Weights of a small GPT-style language model, trained from scratch on English Wikipedia: 16.1M parameters.
MLP neurons of a small language model. Each row is named by its layer, matrix (gate and up: input weights) and neuron, and shows model dimensions 0-159. Each number is 128 + 24 x the weight over its row's rms, rounded and kept within 0 to 255. Numbers have three digits each. A neuron's up and down rows have the sign that makes its largest values positive.
A block is one neuron, or neurons of one layer that tend to fire together. After each block is what it responds to, as a language model described it from the Wikipedia text at the highest values.

L10.gate51:121087138108154148141059153136153159115127120122149129134161133124096136104127134122144131155122101116103128159126155132073135130109101077122082160144123118145155131104088141139174129117094152130149101132115168104103121161165141142140087122142098136144134142102132111127139111108158111085116143119137169063125177134148148125099108151124134126160082135149146149183133091143092124087134149120129137155142133122074105138175151131136145135145127141153138122131108069163137150097149111
L10.up51:133107127115143149119106118194135133152127187137134118159155123159148139143097125085107132133133091149111126114128119153074189147164081115134115157145153116147110135119164129111086142117093135147120124154120120155111140166116138129182104135124099122128134101166126131142141129185123158109110100140096131135068139127119101171162148171112146108135108141144155143131056175110121130151169165177122145119118116124130120096140135111097125142109146126124138146129140124121117125158109076
Prepositions and other words right before an expected place name, mostly in after born on DATE, located, buried, also of, near, at.

L3.gate95:062107123131162178156134145145172115148100145119127124078152121150114118129119164125103121150123106117133107117108107132170098122106101143105067120154100127174145127115100155115147126091165159128104117156118132137132108139170137147097114141078191119114139138110157134174116088082118132121146119141103132115104124118133133120162151126128113145144159146125157071158110133150104107098164164145124116121091114069145116142156099130118125103123110103132135155173126141163146153130138152
L3.up95:116119105151149165147163128145148128126087108112103155122124072103161114119095164104096108139117103119139114138118109122145103116114121138127094087122091091122149150112109149122133098131157159119125096128161140132113132118145157183096155139137133132111092135146141098140106142111100150124200123145145182136131142125173142108177123124112121161116112163093169153160113115149108120069174122136142140113090087128145087133179086107145124154127111080125153158137119124129131155141143131
L3.gate135:093126176096135134157096111143154150138132128110153125089128116113058148117112137121094109130114134119136144154111166130128103110050121168136151112143120128129159171093120153111166108113145165132158126115116111144067139159138157133100103138211156164114159142069095119126113105122118117145126146084159131166118143130152104101149151129130137107135107133102158115148140123137120159119105148111105104099106097126157148137143145104104088132127109123112120162135119164094149118133125140
L3.up135:147126170111142112158145114113116106180149087120111140143121098097119120123131097135127125130129144120168174129104139159124094129102131117092106122117168131133092167082128146180193128176124114135132156106127202099126125120156146147136114111139144092137164131088133125168139142134178122124101146107126158154120146139102104150131127151144068122126131115130113143136091113156126143148141132097190166095130109133157099143154144112139103149160124100130094166137160163099128137138122123
L3.gate159:108128128156142131124135117161110140146127120141134143159131075125122086114144080129103133157116116103119088119156101115108127117115138167121119115208105082120134143142127133105150131165167148151100140077097155120129132125123145131137146141120183149167104114101124113144109128129117127121107161091105108084121157112143124122140107164099145133114169144120107112088097100144114096176172151133155150159120168116150115089125171108145114092130108126141138106125132115163144148077142064
L3.up159:091154127116100187128152147164158095128151135081103124139107121120164118139108116117095128127099126124111122140125158106146141076134132162115102178138126121138102155085123121105157118159137151139099103151120137196142120142149167135114082118120158160141102108116085155127133099082148147130107115148115066117135155129142140102155103074164141113128117154119125121133102146161147144128136170107145113126119098132123100131128117103105165131105135101074152085162120130099145110113096161
L3.gate273:105157098143087148138106117134141120133131113176138099123168160127077114119192161152103114153141140123091115110145116139110133136100133167145156145113133110180102133128114128114112111107162109132117092116140089148121105148155115088128102121117119152082139090120115049139088109096096109167140099155141153125114135059139088107135133109108135139127125129129136082106109100123153087134127145144144129134114113057158153144118113145102161069104117120129132127137126134140141136136125135
L3.up273:116134091160138086184130117120090127165107148115166173090141138096120123155147149118131149120130126139147140114103125139127107137181108107170125120108120134134123174147112143130154088116171112090129136111162129126148095098102148148155159131083085105117147115086121176129109102109153099132125143142122168140157125168092173152164137123169147117131110163107115121126115155139116087107127097144146143134102164108099122120164105113143118094118142114130095106105137104147115173179149158
L3.gate329:145124125112106174128146145166149098112143133092122159218135121126178101101144160113123101153100124095120180085157153124095126115174163132123142150135114092152125166088099152122140116158140106102136104127123117199157143107143179115146126105131133134171077157116128072142091102091135139081141132147156130113112098121131113107144118132103112119136146112103139145125086113116121117140146159144103133119128093091116104122129143114116135138172121103125162136119113122133124134131128137
L3.up329:171132107118117149104069125115116122189155106120125114122126116086092127087092135144153124107099128155114108083119113113120115142137132124109092138120112140123129141098082136134080150163157159136103108083160138150091125186167142111117113101133134080144142150158108110133117150183122090102131130146092139153099138084127053138139113158150154134110124115148127111115105111113127154179109090108129130136139122122113143147156128130122087100159117110143107147178154110132110117128124132
L3.gate357:070119059123089149150133112142130130130092069124141112114126126161120110102188114125119113131103123101130143126116114162160112136109149108139131163130122126144137100147131160168114102127128115092103138118166168136133101136134139145118147147129130108109133138134113092196141120148183095114147102131176163142131141177134116133126128147123118119108124133101131127141053134112162102132174110168148124186129153114178117124158124144124120119130132108118160143127082131165164153127101139
L3.up357:098117131136140100144109132127141108143108143134116163120140127071135163128111148077139138112117116121167175109134127133127132073184141110122117119129181132124094164103131113101144129141122143126101100167104165155109088134133183142141099109118142111136141131161182104101169127110120157141092145135121081127139155115109130108175148110108113107151111077141119107121087135118147134111114180101132089166127138127080122081137152176137133124145103117148151129124137119165086152130100116
L3.gate406:147153101159110135146164106136142145188114155133164149117090120135141161131140152142097114128123104124143131135101138155123133119154104150167128143087132149129126133121146106149163142116080101095116086163139119119166125109143122160121128148076128128133115151107126136128155132119097142098079068098125143152122146158097150144149136126098127094117119133174140114201114110143135109117162158138116115132144162114151106147114084096113124138138126052120129103120153117117098059123119165
L3.up406:140139129177113174179141117165128130175128167113156122119098144127090134139119161114134144102135121136134110084129132142160129125132128169147140144126118137127124139121122091127158102089170143075141113184157147126142110120158104109156172168100153149135124144117126152095112115108098085110095092132110144147126152130091146119153135161141152126164098130149140095189115135120138097110108160123149110138137147101198122148131105120162153130155132081134106090116115127119095101149091126
L3.gate451:149124160111164153112090122131087139127099152128086137089150124142182109114125115104121165105126140115101154093163128141157168133106077095129142155134127112126129138137139136091119127149160115131125112133124176156119113147177147103113138130117145150102126117118133127176141165187132097142102139073118138111085175078123109149138121145174131099085112150107139130169103150111124132136150097113169182180149110127132175119142153127099146116140130142147149121129090140133142105124144123
L3.up451:113115141161123134137120133152158134161126131127130158118142107128140124145138127108095159128134129129114150117127124138134139109118150099099138141106114102133161166087130141163115105143133157149096107159115114166117100161165174129139157170132150116128097128142140109138077110116146109121131137137151199113121155166071126127115150114144095062156113162102163107136155144152081154103137132133184124139112091076142147121102164136111120164098090125078128108127112114093183158118134108
Suffixes "-ly" and "-ally" that turn an adjective into an adverb (strategically, sporadically, mostly), plus "and" linking predicates, "well" in "as well as", and end pieces of names.

L11.gate120:125083139132120098109078098163111084102117127123148127141153145104163122119122131125121158136125135105105146155094124118115134147100139114122159145115122094112147125170114152156134093113174115142137114133114169165131124117114156197094104115147118166142112113139142134179110127164107149101145131141150147116129134086102160138088139114158111083143123136156137186093116177180134083082112115087118109115131124128107144131129140118160125191161076123112121132158133104124101123130115144
L11.up120:134130110087114130109121105148135152127103117106139100130126120178114177113101129093144101147139115120129140071117118128140138118146144163115168099148131129107129125106163137169113119118149141134132174050100107139088098122122140173085139103124135113093118142071140123099137140117120127097107114143143138147132142117125085128144191106175125134135114113129102135097103155115107117113161106086193109125115149122126155131139160113136111186120081127088096137138154117161128135107135165
L11.gate340:138106146160102125151080136137141139143087118109160112115164128100168148127120155135116133130149140118145165133121072125125116139127127122090064099097129074160166154117123140177106147119161117112131165132103135151150151160102085127074144147121104138101138110137136090134157132124107107093146124117107094148126124120145106134107145137125118129111167184166103123130110123124102099119087145124146151126136149141096163088153076097090145092118128128148106114082101173102142137113101129
L11.up340:150127098124180150168099146146131114136168101153110132107164147116143124144093151121119159145161137153149134136086088131125116148144100156075187109134125134150130145139104128149110162125097093132107140121099104208110117108107073129122164192168088148119120142140135153122106107101113114139123115123129101088109127124136119122115127127130151121159124143105109166117161134102137108141087131115149115143146134114120181101093142089075140088102126123166148149155115105116144116126134130
L11.gate431:133143070120153165138081143165140136130143099119163128118124093116109127169126158097170146135132127128098149135141098124081137130105144107092153132129097101120152133140109142165137127113103151158137166128133144122073142137099118146165122115132106074129134144110137096111095128154105109119089131128093170114047149117135094136144130125142108116135102158112141129128138119124116150134134168116112156131084114137071168099148127089093114120104146193112124100126142184132112120107134124
L11.up431:080068136092122160110076127103161133158107119139133074130146120096153163102111138144111150102097120119117122116136152083101153125124103147138128106133124145141154109102100128150136082095143100105142151137157132162090111117165088151110145125115136128166142126108169088124133142160101156077142135112124098114133148120149145127070138114114111109136115156108136088091113158118100128069124134138084118095109140133071144124131169136118138137151127155124144136159156092110126092148123127
L11.gate466:140139088090116144115139123149114143117088155117118081186136108147095154110158122152127143160151092129126140121103135114085109122139155115134124152154123143077133126163151080162113109117138111131147144156134128143113122138095123166128114136105089145123135187133105114149134123116120126130133121141145107098133149057122096151163147126133133155089137190134113129140070159106095154130170142118135119091119090108138125099156132070119133147120138121115167126160151126156103133129193146
L11.up466:111128110127126129131133163164135109150122121123113097184104098073123138099109124123093148129101127137182156121094091092116140132121146144107128144127172113090144102117103142148166115105134147148121140078165122152139103121110139116129160126121130109125128110093136094163103110126128144140127087107152113144163128148144122126119168148117103129131129169100144110126116151148121130101121175120167171124134099120070152126150058129129120173169127117139185126153087082119097173130147100
L11.gate517:138130154111177130182108161119114137148172130128084086096111132110135106138102127144132112188132130107129110118158110103169137181136192136143116116125100110140120128115155098112119121087107055150155122133128127159141150146173128120149159127125108189116128083127146107155122118122102142108092102130149113089129153125134136151073114095129080121172122135132147135160103154135136061147133123116136158125139157096106126110122129118116141145135135161126153147142143109130141170144132136
L11.up517:140139138110152112117146143077123092130136133114175123149135162142122165121130132113131160104136117086120130128127120149128161115091135133130101126153122137159112151131154124123178140126143168137144211142148145099093124113133129105114100116169114149129131105145134147084148158134186113121074124129136094152091141125114120140090086123129121136119148124090145115160084068116156152077142147113143133122117194127103109129095153155119124184127114148116147095129141141146122179139136092
L11.gate526:162096084116146141157099132096147136123131111106141126131130137137179135177162128077106111149113137114109128130147132116126114055118127082116149151132123101134155093128133133126132123145117107158164115109149109118125088142114136141154093092100133144121155114094143157125076140150126101099096160149100103102109148151099156111096084136161131099172128157136133111111107164111137097102120087135086095144106163140104132107132108093153113097095102155132163077115132142166125110120118157
L11.up526:125130119111131133124139174100160113151184113139157118176142127120105155096144134089155149128134096114144105126108171065135168142130152098123133094117159101161180132112145105170163152146132135150140165085156105122132097142131143105139129165125091170107124170124110084117158121140104142113136144137159122166085104116145121119096145146160113139129189102117199111132106097136149131170114129145132114129087090111153133137135116134129145117115099130092129122114146153140121108151113119
L11.gate565:147138133106172114143132157151140148105091154132075097134152175124151103144115145107196180157150119157165146106124124070150121150142137130132120136133131140136133146149131117062143146136119080143132172128121156133127120181125131133144141094099152106118113127131129119156106111082092098116094120118136184094106101118124117143127138099168130161163135147133102132110097140157139157123116174102129145118089124094122151127153162114160134121135129164100133131165125110120085139082117132
L11.up565:127155090127150103140160103130148078145165126127139125116134152187133131138133145083157165105093116126155129128138097139060171115145060150093094160126145119125151101097101131163103144100137134129113124172131136137135134090130115111135171062141161119137145132130131147126130120124092139112145121133123125112148129175175101080150132075093133139108104121166149134132117121109085121110138175144125143111128141146137144130124127104129099106145140161166127145131115159115133125185151121
L11.gate582:123142160152125131161121139124113118126139100115149050085151138115152186094137094137112128167149135121136145102101110101114115138118133161126105119152104115119117063109135133109120149136075081136119150130144096189115136135102110124115110125144111097131094140084156142154158144150096118112088109119112090168127167125130153143160096098149119141144141161092109147093086087098126130100118126114126128116092108119106114135165145159099099131134142096103095121113118128126104180129134150
L11.up582:124124118097110094145103175148143132137107104106176128118130168140147113169097133154130138182162080115154155132105155094112105138129159152110141147119133182124142138125173103117090161170135098145135148090126140103130113153143110133104111096133138138124091141109152149130115217146127111096111090078157140114114092117175111127150130118116116144133135108109105170152107113132129136153108128137134148089120109076140083121111154153112178151110119152125113132141135117130118158137127153
Prepositions, mainly in and of, right after a noun phrase and before a place or organization, as in town in, population of, Studios in.

L3.gate103:090075085124144125124126108115147110108102154136129134118121151126131131123136155137127141129161073099133142130119155151109076092082092130113167086125121144110111136116114128109108096107120091103121068145088118080156155135139106112109110100146092142158127113130130126101090121115110095158157142131161125114119142169139114114152144141156117102156152199163119172094119109131120150142155159094130110111124157125169109135157115113133134093150104125147129127159128090125107069151131166
L3.up103:134123143092081132159176116144121131105156123146148112102113129152118140148110156116149129124140096092125071121117149139119084121130105119102139124136148120115139161135126108117101125124140087092099138144116136099168193178079138129146142136149103150161121106091149130118117104132094114091117149116158087127138126128150120141138136158125180123148134161143113174102132124109124180122149143106127148134148188093119092106131113116172147056116130099145145141135155099119091109174130145
L3.gate129:136154100131137110143092134146155153161141083145160096130099133128112129106098097147125124131179162159082094147104114124105157103125125173135152131160084138128073109167093123121133134111123166133091095160153142153138117136103116118115128135148104084108110101105156146132125154098106120059124168119111130132147098130138130144160202144111117130104125084134135117102085121127143135138105097147141115153119117137102154075102132095135101142118122171132164114141100140113123110166103127
L3.up129:104149158126132141171145097100156137150094085103149097140106147103129120104129128109092140135167136139099150100125096158137124073065104152138105113150136129147117082172140113169110139119118150148149106138121173124108169108104085091136159154157120127098164098139173073118124140110079118107161100134091129131120119149127110150111160151140112155109095115120119094132108162108093144141134132150130162120086104096087159111118115116159106126099165133138117122139130153110126115131126158
L3.gate158:181131153096112163159082108185115122106107112104157160118138127114128142093119197121108183092148150160134121145134145159128146111090118175113085144152100093123163120121121172096120153125161121127175098129103131114111166117091139164131117164129116131152132154102119105135113146115158134113147148121111138109139130148134100108179124141135080115113106162137088135149114143117161137149191112129134106143143110114152146146127104140098155134124145121100110104122101083127110096113140125
L3.up158:124145134101139123138161115108169124117161106093163114117152134120101112084117116124105182084170124167154064091133143122147145128104125119109107130135097133176144139108108141115121123139171116136156103176100118111108149139078137125108149139085124112147168122081126148118120187128108110134173152141082140115143152144129183124200114132111114097117106110141133143136128129137140136152150106123092147118097141144150149146132131113122161121090138080141114155123116083152105145116132106
L3.gate193:116149139139149135153110160173098096143128158147132133127127162116105155108168158134129170163162082130129117114153133114145096137142177109119122156135163149135126083144140142125191114128116140116128150160106133168101110114082099124132130136108123120113170119119127115122116101112154103132092123099155135091101064153126123057174154078163129102124127111147169122164100137144135132124132159113129130112105136090133133150160095134086108123109147117075160119131149126118133166131157117
L3.up193:071122110120129118160090120099125117107124127100135135130135158120146123131113121100107139127154139123134102107123115178144105157116097141151131138149162102147145115148108131136096163144121162075140138148134144153108133162109154076165124182156130088160114136169140138166088142138183080103123144168131158179137106148113106102133156167115091144140110136116143106102152097154141135174106096162141147087166092130128131129153159090152115158158157142133119109114123142124144126152161135
L3.gate233:115152140169139126183099136150091114083097140130142147123151121163118155136131147111103110123160101155118134148147113140105152158131138108182134155090144107171145142114117108153116140116114110089137077122173132166090097107110127140150126092101113116075133140130119130145113144141122169098137173147183089143127130161078128135108152107109101161159156087110177132108142142143116114133111130112111154130164153137153130149146105090147121119132144102117102129129196145101140114101130109
L3.up233:093133142123174175130131126070128131133076174127155128128143115137105108126160128141154117102156125065127134133110176144157121148106136138128134127092133128152142163090169134135145131132166122113131136158103122149148167143133091131115136150130133102094129132055126140173130158166125120095127109126090115151094108123082164151109168116154144091146126089128110144132128143132143161125113097138183124127109140123134142112117130156126105059096124164123151135156122152165127170126145120
L3.gate493:142153147140105137165091127136145137150171138111153084103162119139127164119144167131134141097196063122132104148123164134169146109094131127162138119117150159135145117144084165165135129120130131119106127147121165150100155081112128127110101138115082105128154123145133141169114142183147134103138150125128132124151141117120098168115094142170110081106167125118110103140126123179091112141123104141168149122123127126167144112095134119146124153125103092126127184130164107092133137158105142
L3.up493:101174124133105151137082113153107113145144087081136075113144148097122121146147156108129132091156118109151093148101109133145139136110128149153117117129163159128107150069094162140166113112137170179082109132135166146080152098113150150084107132143120117124154137145121155126124116192134133096121146158119161114132104119108134119134113147161141105131129122097137092116112125139123091153134142110194171115121136101157148109129116130157088174103096119131123148124118104092143129116101126
L3.gate577:135141167135147158165120129134133133150133141143111153066144154121072152122165146095099142109173118150162134129104107133165154107126115108151140104168123139116139108106103161116125118165153145094091114115119129123127095096132131138149156142128125146102148141115129126138141129133145109126136124149164175124137112100104146104136157115164091080151116183141156117085180131124095096113145161136129126101100151087126171119143070140169098080133161106138115155159134126119112119123117184
L3.up577:117138126154133130129116141127133121121132079143147123085102114141147175104114108117111114156155118091159153152111214099115113142153098177140120120092132129139121094120089110110135143075117139086146111174123117091124124131101154104127145100141118121113135129138185100120082141124109146135090094130135152139140113143097151124137110134125113098141157092122168156120120120147126161178116116067175139075111145151153097131131122108139125102111090166115132081096109131132118137121103126
L3.gate587:137114175138157127152104117132161147127142140079162084123149132136106150137141159106111131096181097137110150130130144129121129140085106161151170142135142145115116146107159141116106123123085171096175118131152111088114094136097100142152081135122095133130146130107117117098095166107095164105134107149137156138138165175120079144125174157116151143121135139133121104132102109121116111150116126097154164120094106123162145118087138136107065146125129147115073168132128108130093100126146156
L3.up587:117138136097153171092086145153133139125117136164174147105111130139134132072140148131154116122148135109142145101079117135136143171147121125135128132132111152212140102106165151114126082146140138088153131136170114072104140121116077141168144165092140133133103130105129111115137143125124151097121108098158154083140133151118108152169146110142122130168142123069110111158067122111104117137143112140119128146095123135138136121128135120103117151111155140121093132130149094161088081144133145
Second word piece after a capitalized or lowercase "to"/"To" start (To-il, to-asts, to-ys, To-ols, To-ny); weaker on prepositions like "with", "of" after commas.

L11.gate20:091132124156139153133108113088141086161089113151136104122135141172106124120108105113110146153118128146133123130174117134150117122102102126148113126141106140113126129118121139110131162095135134145101139120111110126137136165144166099172113123159121112118100106138124134088148140074146122143121135119101045088147132164135095176113106112099096142138134130096164126192169120127100144086150141137160161151111093143121090104133111113109163114140110166171159079113165152125127120098134087
L11.up20:133083108113136133100123131123143110164145138142116121134116105145147134125135103125131142117139117153134142146177130104118069103150124108132147069171114154148117131117117129125123119108118113093173084113118085135154110120128111157146126079122118082119124147111169159136119114130095153098153159113100116159103171100140142069133110149092136093074171094157158106133134117140113127115128135120087160148158104115094140153111121119126110110166149149148109156082180150107107135158124184
L11.gate48:110158131155183125153112122152129110134123117166171088140144069138179124094137109131121163090127144150135079118110155107154139159152130139127114093127111140129111052118123122103173157180136134098123099109136166134169152128163102137118126119146135132083088088121126130118125149136101093130176132144115133115126153169154085117122122099121114132157149151079107106112126117148124138122143181137117139142154097126109158124179122122119133123096138149100116168120127162125155133135097132
L11.up48:157120147115126133147089108116159077102117141148139144119132129122157109126116137130102133126125141114162127110124144130122055136158134122183155122162129179136158110123128122128111136090117118105115133145118154152171088153136129106137157160135146153081157101124150090126107099132114135103140128142132094118155167106135122156143114125082088169168128142059130164129149113164151126096136137122154085129138088154110130114185122105123166134135099103115106106107161167075149114104106125
L11.gate303:136144165089121101127095133145172121136068152163104103083164109172141124137147162126156118107142118132093113119163159096096164175121131116114108152125169078117148093106130153127168117118126097123115099116179124130132142161099137136117119155107110117139179130145069077142116079079097132147121093131112102137117102149121126138153103135136121124124113115137144118131135116107169094097116115129117134122142136093120127142158142141126145160152144074139126136162102152116089139142137164
L11.up303:110116124136183118107104158094156120135162151148110140120155124150150151097102121121143155116097130084099094133134126140142165103163159131089074143127145121097099130144140132173133156101172125101110082108126183097115177156164134121183141127110116128142117151138149110162159105089086097122096088141142110124167128138167107137158139089138127100135121107135119114097184127134124099172141123126134138122128140157110116140120109101159128121109135113108119159129083109076141147115122125
L11.gate364:130097123122136102136159092164115108124095146144110140144186109140137109133099114133110073151131148152124102117136140147114105134150075137170109106127098152079151150101132103131167116124132170104112115120143141120192135157152169102128120087165138116107134128093114126136117136088137131140120130139079094071140149129163109127130139093159126118157191107136171156143146147132121152158141109122133102152098110116111153105145093127130177097141160076149142113103136115152109132116112152
L11.up364:146129163127142133135173103138116146118142166155140142143091148188139134094114121169148164142138112138099133120187143106136060152133145116083093084151117162113127115119133058100161152155164119114154105094162117122153092107106135077150119128117149099148159124131126124108106121114149106108146133157135088138098186140112131135091055133151120163129134115130127123132113139162139174114158134132114120147135117121117113146133139133122133097113150138150134127072136122142161129122131109
L11.gate449:112103143149162099146140095104147127140137132165106108090158169100152079127134143131113130143142109098120060110137146118108171146103117141142071150132096091127144135094115129155171111146096120154144092119110138124165144152149090139119115123100151142158130085128104101138143127144079115119146095156125099106157128100135087141116154182114062132153131137135112105072124126133142117125115109123071155136135112161113108149122170140161143157120128090127125114125093116122136133153126093
L11.up449:140144111104128138143145093135141120131134147129173124117128117118145089114112161121110113125117113103135118135102126166124139138156131143145116091126149124108151179108127114165155090134146101151111106145092145122124100132150073136142123096073106121127127120095120126171146100143151115109157114131114149148134128102149068150155122139077128129155111120153115133111120108151073143127110123117085141134152129169111028177133159165096137160113169166151133116094141122118132172139090122
L11.gate514:107112134127110136135157094157144181131136125150150136138146173090113122086154081153057131151147082144151110126139144108116124167130139130123182107085103153123118143124129132178165126158105125104104120142128108124163101126124167148141114123124124105157158150121125124118122139104105122121140156103077128151114134130091114146123106138128108161082166138111154129172098124111148168125084145151130128115137102095109156077147112081157087093159136146145161108152122146111126117106091134
L11.up514:109117105156146173159104108154129081095141137124112159090148102081106112092177102115108142149127120106128119130140137088118091127147172112102117095160130141111133138160128101107160136120095075076139082182120139082140113099104123100155144128109158112084091129123146138151133130120134130112145091145125105146132152158169116111134142144150125125102132123106134139152134104135103196129101114149125120125161113118114119132129137141131117148075096097175113168128111152142159126079127127
L11.gate546:156095109130092124122141159131157127119119126158123134120150129138120128123139110120170168147111130125111083122142083148117112173173166105117054141119111136099135163151108116135130156111134115179175113110107129148178112123135125097130146130166120130117149101093167128145103120090115087116153121161102124147079109154120087152148112144103151109094166143141145163128142153129142116170147158119161086146109129131160128095151112169120128086149137117114163101141123151143090124101090149
L11.up546:160151136145151118111142130157164098141109121170137134136136119101123151112119135111123147132147123134122118140111105135125117136100142074115088093148104132103124110125123119157133154127122154098138111101115098109114065133109145117122128154138112126110125146151159170123154125127136086078135111156140117116152178060099146128134150140133117091118135152095083086129124070121131167123127161111135059148143130136137164163145132127149135163136142116075138167108095145135096203117087123
L11.gate562:136168152123154129162078102130106128134082169082141112131139153163199165110121156107129143133144192131090125128139069136105091137161123094129120112147121099149126127061163153118113093142128137148110110131136111156144132115141087145162136127127126110109152150148141101136168148152107101161119160118101109119096117151122135146086137100120112145146125122100181123138112111118106141118170145132099104172080138131155147140131105147114133122145138122152131151108134131100120118132130067
L11.up562:105112130087095122179137141167138161133126162148127092119141094165134136146117099107085095117150103110146135129113114144130121149100078135072119143131150124131093141164152145129098120129113195154131114135158134167133150081123150140100111133105143119134065124166124147171140129130152124151187134108114095144135132122134130183177114151129139115104156130125134137137153151130099062121178138142142123130175113136147124109121126160149135143130150136139163107140136129139082138085108122
Conjunctions, commas and degree words that start a second modifier after an adjective, such as honest and, moist comma, largest and most.